MLP neurons of a small language model. Each row is named by its layer, matrix (up: input weights) and neuron, and shows model dimensions 64-159. Each number is 128 + 32 x the weight over its row's rms, rounded and kept within 0 to 255. Numbers have three digits each.
After each neuron's rows, "fires on" lists the tokens most often at its 100 highest values on Wikipedia text that the model never trained on.

L5.up788:182153106092176113136149124103117132144145148123110108127086125052149188147137192119096125095143144124163100170159152145128142113118111062117137143105132169052143177120129106159115142093159138072120050151122122167137097107149096195113154114109123100132034119113078095109084117127128137224
fires on: " and", ",", ".", " comp"

L5.up991:149127162093166108153076120162161151110149144111150121229088082165138138193176195186063105082109162131119171116123125140106058112132157149135153085159113126146110111123077132154106065135129155106156090138098113083118106111167136107152146116174135157111162187108134192113137115109119188134
fires on: " St", "L", "l", "arl", "st"

L5.up1030:130150162120164150134075179093151142100100115119132114163141118120102144174121137150078114093090164121149138186085167108125145134052129174182075115151105137138118107136111138097216128137115153116157108146139160178087036128066134155144165082108171127130103146176128146159164118102144122105
fires on: " was", " the", " C", " been", " l", " its"

L5.up1173:053154153086094113058046115130090154136096108150133182134107151147171126137158114189156129181100180132139051113133141160107184165129112137116137076123114198134107155121143124133160136092139123142139070108114099179173122145116199161139126095086087121128147139191095151124173139086119135095
fires on: " sp", "e", " was", " is", "ro", " un"

L5.up177:135185149137144181113136116132158081172173119172120181126171143079129070095162099136100138099161090146128128087169109177163142123101175141147125130161075120117120092183149129205169127167103095116142098145122090063104054056107093141154141169108119115079090134144155180130111060140136089092
fires on: "ar", " Bar", " Ar", " Par", " Pal", " an"

L5.up1210:136091181155129171065095113137145173101163139179082157132179147176141099094082171105184153091133070146114100090102093091054099188192120103198083097193110138150163112128160123101174138141142144163163178120091154179073121137159145153142068093107156103176095167193104127110087130107120138080
fires on: " an", " the", "very", "ic"

L5.up690:125131172101114148124175084113142107096170132107093131147147147106085104203149068078192155131152149124101082103155127083141144129162141114120087194143100124137112147105137090148151128104067163128158116081151130081159180148123122082139081156149135119154120185113123170154056155121117134170
fires on: ".", " h", "00", "a"

L5.up1457:134096156087145121103084116128092099188115136134205124136138075153152139102114130094123113110058136140104116110181058127084103068166122104127111093125126116089142131103130145053128121134124130107110119141102130111181124149109119084143067145148120182154127101086099218170072167144056085169
fires on: " St", "-", "."

L5.up498:090130113133125128126113108120145101184145154090162149120118070134129138135073149132131152132146140098167154093107154107195133097175089121168137169099054124132121141153132140126075158104121122143122111145187149120117154095109100092160128086179142142156131143129190127078115092077160180144
fires on: " O", " o", " I", "O"

L5.up399:125090128181115109179108125081192068143159153117145151148156106121115111177096143111145187103080131143118146139139131121087135091100089140087106126155133109120157131160133132194121105176128127124114090092127126170111146134130140170148146112105111099112159146130158117152102187134100068152
fires on: ";", ",", " of", " w", " in", " to"

L5.up1341:097135194123193059129092173132080147154085146157142164124151090130113129239128219159089067118111116156143163166085088102127090122127179143125164071122127113208141123134142149129090134129117114088182091119113123151125092114113200105104135143128115093133114130165153136106153120149156139098
fires on: " L", " l", "L"

L5.up555:167122154128130065144122141136133131123139147137102064109140158148134141136116084095089126134145202147088110067109082167093142090071089088071139110157145046115170129074150124097102122113157078093052085105098120119181059117121163128099165111128113173148121135119101111125083131102128134149
fires on: " and", "\n", " se", " St", " /", " in"

L5.up746:130111097127147107085189083158187083072157189122098166099124140165129171182124099166098108097164182152094050170091128124103130113139176219147141133116197157147133161122155159180161180122084099128135081092163148117173110109081100093166184192158154099158122129101098132101126182129140129150
fires on: "\n", "ot", "ub", "age", "ud", "ut"

L5.up1019:118112131149124061117104115087120167159137098076170103116206118111110147143137162166104065109133161155114167126103081107199126150129214119096125121066125120106110124179072166161142142162122123126169167063150115065089101141129094111125149114136134118082215144088141152110129104132141143116
fires on: " I", " for", " Che", " o", "y", " E"

L5.up1175:142161140075144065041137089117147140094112160159154102104102094090103080184087132092145119140128112120174119097129083113143136107124105121083141150150116124135085121131139086180159160159140160116108103084151184056141142185141159135114087121067153135142148151119197118058133118139137126117
fires on: " are", " were", " occ", " s", " they", "s"

L5.up7:139116188087174138095133134123115142137143147214099158087154130143118109137119151152036105124083129150083095047131075146123124121152148130169107145097105112149106114110183098108146059151125124051165151135064153133145070105169081166148155102134107110111133158183099154111123096143069085047
fires on: "as", " V", " prov", "ri", "iv", "ur"

L5.up536:116148149111111072171114128157149105134136115139063132126081109144102146093115180160106110054159126129059085147127158113100149090154157088116114143169133116135124087153166044150139172116148133140099135106192161125080138094187103130102104128106121136104130094126198201113130078140095122199
fires on: ".", " |", ","

L5.up250:150102139190167111147170149074139158123177157124174162132125133175143104123157161157129122136128122143121059140140116123144105141100103078178136184140134066087085184149089143166092054127132153144136148144135137157127124147115106153149115144128129071173125103149152123096145105159133117159
fires on: " L", " re", "ar", " H", "ary", "h"

L5.up568:101109122096110106102115152139050136148126153166152129118153191076165136107181115080133091096080121130142160082162191082019110181108124103127144137092105119120078144076126078139123129135120113100154134111118155130108142132142128171167192123142123151102127094133116160142173155089129111136
fires on: " N", "N"

L5.up1245:117089148133210137157161095116129155117105134153143114133154123061121088150092151136090081167128164112078116188103155135127192193115100103146152141151062085120122070117071189134112146163136128147157151132133087096129138147137116216155156134093125130167124113084168071140153151142126115115
fires on: "r", "ar", "n", "al", "k", "l"

L5.up765:149125111138177157103152154197116119142140059087166084101149077144155113125119109171124072132088080114145127123086102125152118101134123121146127185132129115143097112178108178170119048168130144141160162132115113096134094069077085109159151124133127136095124108124115114134154117077095048116
fires on: " l", "-", " L", "h", "L"

L5.up665:241090119111142121174134156183172109092104101152134139114148099152161132171155069118110079136117149107134081110106132123148123090074129130129075116146172099093063135239163128102191111158100156132136147141162105094111149135208072160122067097116080098095110127146111175094133201087124157127
fires on: ",", ")"

L5.up73:143073112205125115116141117072130151111175169129082154134112161141069180174097134087149185083123145149122199102153110061180100130143130122125202108140165134142137177172186193142168155084108085120196109069120172096090165169134163168153160133132082140119125150137076174149146178153083164179
fires on: "\n", " m", " on", " do", " h", " am"

L5.up794:126130086054122067160117151093166123102104155053095092099127100120138147147131136195102100145184102156068147114140170116194111163224172098162135144180147119097145143077143091147098122156155114138156092118138158075111174157136164199158119111123109132163096152130154136098169104133103182149
fires on: " |", " W", " E", " S", " V"

L5.up18:125063116070120131139170158154133140103110104148175084125119123117106126108160162114144110118119065128107080108124134090031155168091139167168113156096143134103125129124127073138133120104121138091119111127149158114085115127108170108171118153108163170162153209105152200147121072101100112151
fires on: " 19", "19", "20", " 18", " of", " |"

L5.up1129:139164154113140132183133058109126116142121115146137117162142108146170153090124066115088113145111150083127106101079141149113113141110150178151094067175101170129165126069141102149104097189155139130148119108097154065136100115144083130197105076144149154154133175237107094064054150082146160167
fires on: " St", " st", " S", " R", " as", " s"

L5.up1109:148098086154181105181139091089155147132120161109146126134115125094110098120129123192057167127117127109078122101142129172203110125046114212116112134104152196156101102113079065098118134123118115111113085154172168085085173165169099136149121147133099180138125143088118108096150138139074128135
fires on: " St", " st", " located", "st"

L5.up67:133113081121109128191079152130142131135112106180122146160124074096120127113134167141151140176145130154119153134089072034128137091173182128048091176120186171191064049115107140148136197144141046114103109143122157136090157104136130129163076043081153155122066114159157146176098135119072095145
fires on: " I", " P", " G", " g", " he", "C"

L5.up796:140071122163134104154147136121186156120136103114138098124113091143114126101165027150131091051137120072097154053097110128118151116149152042138112059182149172130177114155079106138138128101099136167156072179125190120111135113162154138131141085108104128133152130146198118109144130120144165114
fires on: " rel", " rem", "6", "el", "R", "ev"

L5.up1095:137128094135111133132154137084121105133212126119201144194110120152150158090121190095173148105151137142103122102100113124129109145112144106102082139126126183139134080143135119092129073114120112162198106117092125096110172139123150158096177116168109155096139137145155095085120116097130154109
fires on: " G", " g", "on"

L5.up879:098159138103149173116098087142143143127115200175152078136124113178159114097130116125181102175177078093141096097136121136134122179070161170203135170052134092137131074129066162149101124157090133144115151144117134065128109158131129099083166176117076147125136125168160123135075160123141078147
fires on: "==", "il", " of", "\n"

L5.up1345:164129143173134073101116166117132116149147133172172136170077084076060144123169113106086126129102157075130118093133161101098101173112146084176115120149107145102103141211149081170154120117143129134144091110139142143087183116052144170128118119165060125107156166084105101067131149102156127132
fires on: " for", ",", "0", " to", " ("

L5.up445:112152157109175113093141161123083135127143127089122106092131106110166107096136133122146171152111101190100133140113072043159148212106176089116125096188167118166141124132068174149053167104162164075083114118099086136131145123122137057131122074122153185145120102089109145125089165107108110159
fires on: " A", "\n", "'", "ib", " Me", " me"

L5.up1331:120118126170139171142095149136097132142109057120119159149147125179090145159108117131171193113149113159150108138102092115160110145078091183162129171098143100171125133170147092122117164155139083076135151105163142112149095167143076164115094097092168149125110152142099132126210161146209140119
fires on: " at", " in", " the", " his", ",", ";"

L5.up859:118096160111141074138114121121129180162176180136091142173131079134180173129107105124134160167140091139109101074128092076110164051141125135124131139200116133100144176131115138125161080145095165068128124136134104136124101113160101135138123115101097126106203126186116162160142111076167146106
fires on: " S", " of", "as", "en"

L5.up800:182064066176102145187153104057143107131117169119144151150170087111182152189114173087132141187097146152126135086164157073099165160119154117158120089142117174142117131099141106107136125134074120169131138115152141119152160124078107093114172119076131132091129099104118185134139146185097133126
fires on: " H", " M", "H", " h", " m"

L5.up1:150137180094134129123078220146113159076165135171107125132122187135095126117114162025079142142121106190121192111120152114132107126089200134068174148097115127105052127143110140129143184093207122147115113111105152182138098114129137157196115106072094140143070182125143124141180146043169038097
fires on: " Al", " al", "l", " sl", " I"

L5.up268:172188148113131068160140130163139121097143120109104090101123094086176090112118148098141133190153106083148172172142150138078103100111152133151081196124168130129144145120079100154128124131139152146172093128172130080138119125142151155145143089076131172169079106155145156122127110203091120136
fires on: ",", "s", " I", "im"

L5.up451:090167138126112139105161112127173177090154124137179101165162114077106113116172079090102153131132138129106142085149100174123146118101152117107160166112194152118153108153075106084110161122110160098129085132148101188087177064087140114166172100068094113105125110104129140137160151093126123128
fires on: " and", "ent", "ing", "es", "al", " be"

L5.up1466:086113160088095146174168106067147155132124201093128115157092161084178143117095119068118131121095138117130160091124118155100129166060141074110099138056128111115107121197173118107144117101127101149075179164110158206135114165110180117148058184151109161142113082075180136112131166081075134111
fires on: " d", " s", "S", " S", "\n", " dr"

L5.up932:127145131098071070109128129132100154103101098140186183124116093059099094119175186160122087135114089104167099119164132112136135135180139098091100106155109161095117161127074144111132131191097133159135088164102121117163123130086154176174185148093098083090130138090143162119076094105193097106
fires on: "\n", ".", "h"

L5.up1425:124189112110142160123106176120102140119160175055109178130045100145127168121054137146096102133071136139098131100142094223139111109188094110133114153134105086125129087138181122140140081132105124134119166166111150118125122081154103176106134124118123135153143137109137159146121184190110120156
fires on: "ed", " and", "-", " with"

L5.up1128:097213201189120119110136158121141064065130170146081129078106113124081127113157195131099119141181129103124152166160156176117172212120169138163156091100143129156103144127102124107121095131122110154153121099119172113135057070139123116160094046125148158134105139152137171138127105212110088172
fires on: ",", " and", " American"

L5.up1216:120072098178138086094091136132099112151152107150109161140176143133106158157070157098129114123080159138098110089195096120143106030140114099170071117040165115094128184192118162179155128187077197125134173161140147065137173102085125146054158115133100106110149143155109124057104177119111126102
fires on: ",", " is", " are", " at", " were", "0"

L5.up150:093141110185102150082134119128121092161085135144160118147175109080143153128119115140111163096127128146140127159096102139120098102171161093115149054132139062121098190150152077151134126126094119114149145152113111106084183155090141088092090059135088171109103174158128100106186157177170131132
fires on: "er", ",", "tain", "al", " for", "eral"

L5.up1426:091161092163157113157118107059134132170136143160138119124131123128115114121123151090127138064097126124146189144141111127091166131147162090118133207149110146161082117111114101150160069107128151117153062173128175107105189172151173141144071064109093075129124106125172131166120136166136130083
fires on: ":", " |", "tern", " at", "estern"

L5.up579:164128201078167159045108157112121149188142111119128172144078142121129066144207111133133144075133115123137122147130172105192156076089177171145120140131089117179124131158139074130158102160130154135144146094104109127094151083133151149101107138129117130157184177132099160129147168040189080148
fires on: "ens", "ject", "il", "ig", " vis"

L5.up1256:105159139104102119163109094138161084192109140136126126160110121178107135203085126128135122088106145102105127137067172154066115176091037183099096122123130067122140055110148174132155150165117131095156139107139147162135172112082148134154147107094071128141160149137139091082161112137071167142
fires on: " S", "S", " g", " W", " K", " c"

L5.up1288:174139084143147125120148186115072081093147127138139190167187098169157169140135159207106141165115142105111154077064096122173136111081169145161104123085134101112197144133096095142148167171101135121112084087172178134071154122122161185152126146093180122117110137119164129093139117136134136117
fires on: " and", " the", " to"

L5.up283:122131133189104192106142151185152133124049129132095178121125184124169108137071077045112136129100152150158147096113140121086071136127175155082150177101177173142158099144137104092090109128106140120150198112179115169104124141167180137155143161129133096105194122171127112126105145095110168072
fires on: "'s", " a", " as", " f", " ="

L5.up319:102140128122159138144086227124086067111067155121089128108099118115131110109119136114134124138127109172093206158115108131181087108140138115115103130089164120095113106066157157159077115156096101144156134053141146134127129085191150192102148109118137135124163149131090129100148122185133158145
fires on: " W", " w", "ing", " of", "ated"

L5.up1213:141169125143104111170159135090108155133072134132119130193092165125089132141151111119173107159104139110087153137140157140119040138160069151133152095112116155151141101103139111145089156219186080135056198077100120159147119099094100094121093122073139137155127121085117095132130116169109155105
fires on: " K", " end", "inning"

L5.up559:119142103094145141147132123141139090058157134112147119084122116129181105145123172180108162091156091096127122160064090108110116090137142127187103110121113103134152101122158118113178141146113142079162116128163147120124182127125110131094172086133147145124132107108078141155056069171151102159
fires on: ",", "s", ".", "or"

L5.up248:141103128153119153108101078111105168075117155123201122193097129126100078123083109104144107106110141100095077093103132110126093087101129150179163192134142156085116110136107134092167141131153133106182112119123175101166120102089153164147084114157172137147133123099166110106122110096113168173
fires on: " B", ",", " people", " who", "s", " they"

L5.up1452:129062129163100089076124164169049192148164174133160124197147118097137135104168139135135100118146092153113145107090159098108155102124085157086173164114143145142140087100174147140155157124149146087134112161098172111156104105121143120108160127128133151154125148114143095155164104116059159178
fires on: " n", " N", "N", " V", "iv"

L5.up1383:126176165149112097165140105145136145126076181101093203173035084120122154183122057102091104130137199099120156136137126094095172141064073153132120129105132182171122138037116077069158075076121110156151174129126097150138131080122181152160152103111157184170141155141143138144114173159112116130
fires on: ",", ";"

L5.up1521:102189139123126124219142080116086105085142135194149096137133093142187166055118117109111150132115114116208105148178113123106134094172143088097130113199077149137157095130160128080085109097111114115116147179168113109161133177167129164127229088113111099142158064089159135125119133097136105083
fires on: ".", " the", " n", " S", " in"

L5.up890:137150155091085115137151106087135156120156133112180096128095111159138089149169161153187121094145132139144195145168114136182183141123144176134103112089140143124173056135141081200145155173127093168098113109095134137097152136093205120137104074081084120118121192123171128132084173083163092169
fires on: " that", "ing", "s", "'", " h", "es"

L5.up101:129135172147196154153097141144159153118191175110111127173141110086071098132108137106149114096073102161121118146097126173177142207089114125101050139137118064160110116140129127119137104187123134189106105153125130123144113083161073085151117161114088141099093171139164119101134168116077165131
fires on: ",", " and", "erv"

L5.up1444:183104095106104073108161157119000177096134127154104097108156097156139111126168202128080150109163098135130106123099153119159138081149149161109165148101139127127151047118111139156078109123167126107112098148137096074114152050117144142088079115099056192122116171100177140127136057152127083180
fires on: " and", " for", "r"

L5.up424:143119172126129113170152139153191135120123092099058152157124153167167170217105123181152135116075126119108163192107096118180096103131205183201130067134136112150131131154085157110075065094131151165142134174152169168156168104102138151126104154131163074055148201126124121078166093115183196163
fires on: "L", "w", "ob", "ew", "em", "he"

L5.up1008:155154099121106194108116190071121142140199158091161101153173180042128161179086187162114075097095102134122076142064147097116149118129072129151102112125159100075115157143130111113158104133171119141122165125148163129155080129061127090142151097117146152147114080115116167129132150110152140093
fires on: "t", "w", "l", "'", " W"

L5.up332:142127191134134120112152162113119071117200133116160127176057141150105170097131165150114108124164061077106159121115100112101137103137189095115118106164114161146142134075125100102115088155143127150155084150108112076160137152161063130168096126090168132123153131135210122110134125130128143150
fires on: "n", " rece", " P", " 15", "r", " 18"

L5.up1448:155133130087081110118155159125089123095105143129157132158196122197150121082186173135148147114140148094069152134173155112148121126098169176088169160115122118130092086079173120119133163125139119120155130136181128089173102162116096093195146179147163193080144112086138072162096185146092088109
fires on: "-", ",", "ro", "est"

L5.up886:145114120134121122129086105073110148168123101118095131123216099164137141133097122185146086110075117122163081101119140108098070090107143165120092168124083139137112128080089112158099073156159145143126135119120132121078185141146172164161155141176117142119088103119092121151096164151125093164
fires on: " of", " to", " Dr", " For", " for", " de"

L5.up375:138157140088122129116145155143145112088132175098187152103088148148154119154110109044074145113163089140148130104110192074097157114107175128111165167117151078140111091111092145190121098086138147188087102158144140133100152103179145164110112116095083130181136111145144123119197057143058120105
fires on: " had", " st", " have", " and", " has", "'"

L5.up689:164068156183182153127147149144138171165119137086125085175112105106170151170165114147130112160087135127145131103152136108135107143136181153098122122149105109141064144127138124123064065124153119167161141136106176087122110136100130208169175124099128117142110180128114094123163092114133112075
fires on: " R", " L", "R"

L5.up86:070098193137157162097157146101130135115139118162153106102122143122106156111151128162070121109183083174186163093131139197188083189090148174072129110097172144171137140144134107192097101104111144111154112123119146149146166161076075119180102127155137180138102183100132179115144187122092105178
fires on: " a", "ed", " 3", " known", " served"

L5.up56:086120088146138138105098146113069117086172154113108141135120133126165105146127172138154161139164158171107110136101109095102130098079089175098153137137060063115083135138158164116097114110176092126166150121140167187116116093110134093162090085094119095054111164164146136127119184132154136129
fires on: " a", "-", " s", "is"

L5.up495:068138121101145118132173139187088107122132136131130117156175086098089158139178119109149079137132084091162126123083083108117123133161154141167092103147164091089135108070128096094163079111148102130144125132099135140134134082160102098139130137143136171118141185136134113110158130149100105186
fires on: " N", " n", " rel", "uff"

L5.up164:112138112087148099170133124100129133094145102139119134193111082121137142111105184112163133142072147113106150130117075131130119075142072109136123088111160096119113142146166090143125116125104100128100178136117198121193154192096132201148188152158064097085063147169127189063045133110119138139
fires on: " G", "g", " g", " |", "ong", "°"

L5.up825:103084132132133084061132088078154126160185118157117128114134135144157071109141101103117153190141144107121077153132069122191100109092115122124160129089076117063129158148134152099161108121160131188179176117156054062097087104141126126114138133141107154126140067098066119151126091164086104096
fires on: "-", "ard", "r", "–", "er"

L5.up78:109159111056157179071105205133114062134080153153093087093191072126110106147098165148141133114138137110183121194036142109193164144162109088177191172105178079162094134112172078144098126184112091121143168140112145122140084049105162137116149075089142141130111117124125096034161107097098170137
fires on: " W", "W"

L5.up500:171153150185125082065147159120156179131040106099170128164094107150107130142161101100159123148147100144100178161096107139126173107161125101161113089067162137047137098143138158129147155133134159124172108068121110156161142133076142096157121082122099146093185132176137150120103173090142136072
fires on: ")", "7", "4", "id", " (", "\n"

L5.up617:146174065084149177166107152176122125188094104172127171126118131106114121092138063151116116096163182109136123100111127131109144131130135166127083076080152159092144094193141163141127128137193126213136154154196125178140075132122088118085120109153144163089058171092165046089066125166138131107
fires on: " 198", " E", " X", " Jo", " elect"

L5.up288:158057124097115123196105141125123134067094110147091111156163150109083127195137123085150205152139100158145134154160153144126172116150102124170123157106102045159133196123112219127119128105174063143148109137142078136042137157102129147206135120151144127112086119137120085089160196139074102120
fires on: "–", " and", " –", " to", "-", "an"

L5.up1385:113161118107116116113108161198133078111109125190139071098097176166111064103100143136159165151116145141121096165183170126095139183088155115102175120148151079197077126137115115081086170101155121078147092110086093102137119136145126131100127150108139162076144100153131108128109127084127095093
fires on: ",", " w", "-", " p", " in", " of"

L5.up777:149134120162146103107105115123124157167124119124149054075159125146173148145130133103124052089091121180132056139166108081141082120078152115149126130092146101080136124084121153102158141079089150093149141139170125081119193112079198122109085102120137167113144099156173148165176134088108148123
fires on: "\n", " r", ".", " 6", " left"

L5.up200:141159153113142157149110173174144094070064169129080105131109121100144069102158125109122121184137102053160096121149152134141098102126070106142139129092146145126199155085156126112118113092144108111142163129121114116155101091137112156127141123094124092125119133114160128132146075103162073117
fires on: " (", "un", " La", " R", ";"

L5.up603:071080158194176141160165113122160105146109119160130105173109097070095158145125149207159156062117112139087131089165079092148174084058121079160129156156110164163124106132171131153109162102154140115168100096122114110129138100100128097158198147130096170144125095095151117126119138158148153053
fires on: " St", " st", " up", "ost", "it"

L5.up121:125124141206137072106065111128147155080134124137200165086103116109124141162124122123153111166120124159157105085137126123123192122105183163095098095106110107198131176126095142148078106087084144155080121152089097117154126076161146197143118111089115096070117110182134102146173091082138095131
fires on: " a", "A", "ain", "h", "\n", "it"

L5.up246:080078168151070141194110161164097125112145137138177082147164158134147163117134115114109149085097050190130080055091154090125061068075148146106090116166111124089097110134126185087172123106206113160089143133137113143091143127082143133151126134129135118094118146064078169161119166135098122105
fires on: "-", " \"", "arg", "ical"

L5.up223:131166157160085101117133086096177154127142111120086194196131104149148194166158156088085134135193102126146163092069085168114096152177144159087139117107115091160147131167146133133113177142141071143170135151119171101113168150126136130088127105078100164155110132149114111138157148161100151169
fires on: " P", " of", " I", " T"

L5.up1395:072096116077096062133166095101174122156134157116208110103117113148091110104101158108144168159135109151163098122100097103127082203143104089134077135115153200105181060093119130145132095138100147147071121097163116115166149117079155070179185086197110160119134185077143080094152121100151108087
fires on: " a", " s", " st", "pl", " con"

L5.up386:117181114163128087101180084094088129085085195091125163165065143111129154169157128100150141141124203161124137104128119109143096153111142156183171125111116126083167152189098130143122140144078110084070140098141110168150075110192129172196167115107136117066105052159114144135122157073186117091
fires on: " but", "ent", "or", "al", "re"

L5.up219:131147117099124096092132150097125135161151134057126138151137139113104179074165147126121189069159125152122148185068094139076104095097130134121124152112140140133147226116141093171129131129151118172142107137130111125134151070139101135189049092121137153157111100124118165132163122145150174156
fires on: " P", "r", " p"

L5.up32:110152164153110112144138142097097120114100105105090137101157137119117172117074167152117083181054163146126151122133093149122110160105053154124086091141177142080099070153154160129100148122126112118076154066151070141094115147069139116172124143112134111171160150168121153122049127138158111129
fires on: " j", " H", "J", " K", "ri", " Je"

L5.up19:136135086071198133120103143144139182165079112107085098116119021138133111135083092034128103142205158118061069191136067123112063117103174143147128197084101066113085144126104126164086143176129202069152132157107153143154067151128185092090115117153140178126170172134144175114092152057106163135
fires on: " g", "G", " 4", " 3", " G", "il"

L5.up1081:151095137079111130110141143082089096067127113182145094167141142055122093138120152097164135142131135129193082088110111098167132147087092091125153188122098119141166102122145130086145103131142053122175153121135112148119172092145122079168154138129106133097113132148128091095063150159113100183
fires on: "–", " (", "-", "/"

L5.up845:111146101122134126120096131146149127194083134086123164106158193092147078165104091108170148112140118166171134095143125117138131094093134129120136184146139137211120137119163132175113136104076157083176091104145201098178112149139142155212151205119193147157085123134146101126143148131179117129
fires on: ".", " de", ")."

L5.up423:155154170111140129116122100083098128129113123116077162115080053147171174166114133141110098138057207095161133170120134138105111123090134170122110106123128143091117104104098111135156122102106128118161127127164151178145139165159196148140113119096109184126104137086146115118114151118150078085
fires on: ",", " and", " the", " |", " of"

L5.up1098:035112105191094131067143102107086097152081176094066103128097107123140119106136139133121185115106173123118143127161099112137115123085095117092180041104127104125167115083148154173106109152077091109164115148148115125088121083053168125177022147095114159092134145162178105072142139153134146146
fires on: " a", " /"

L5.up468:086151161131161103079135108110150139151103150132126144160114138128127183104165113147088114134094130167110122061077113138156151149149118119132110156126130151100084109120165163150093104160114102130184119134157091121159133056130139154147163146116169106111135116083092051139113125145149124128
fires on: " co", " Co", " E", " Le", " e", "e"

L5.up397:141147162106097129123111163126116110123176113182091145079146150095197148087115143145142093191224090139083116098137125139115119121127134131186123114104168121109115117134124119153082122137087128118112128143114093119161140115057081161141133122114079155136122104155105126119172116111119151180
fires on: " a", "ed", " |", "id", "ian", " 1"

L5.up989:163045126136154117167140162107192125098091096169213116187136158102115170132127192141069204139163093184122122136145063136145106093181134180168118171196136132121150147053106111136124118126146179155186108126181131136108086072125107156132069042106014111127101142102124162095167089115115120118
fires on: "-", "or", "l", "St", "r", "qu"

L5.up1154:158132111095124101171059158117133107126111042119130097176106081066150128122121126085152150111145138109170188182146097100061140182132152151073091122132170119113124110155134085107167134150131117162157102168070154121119154155178144130150130107102090117095089134198092033110093116043060153160
fires on: " J", " G"

L5.up377:074103168159167172146134120130092131128072136128132128136099120125183141129135112145126135153162088139134099128141138094118097137087124142089129145143078086133160162152182119125109121081166098110100124144122183104141119087182114094115171129119141117198159160129165062136164164147104111082
fires on: " |", " S", " trans", " (", " in", " s"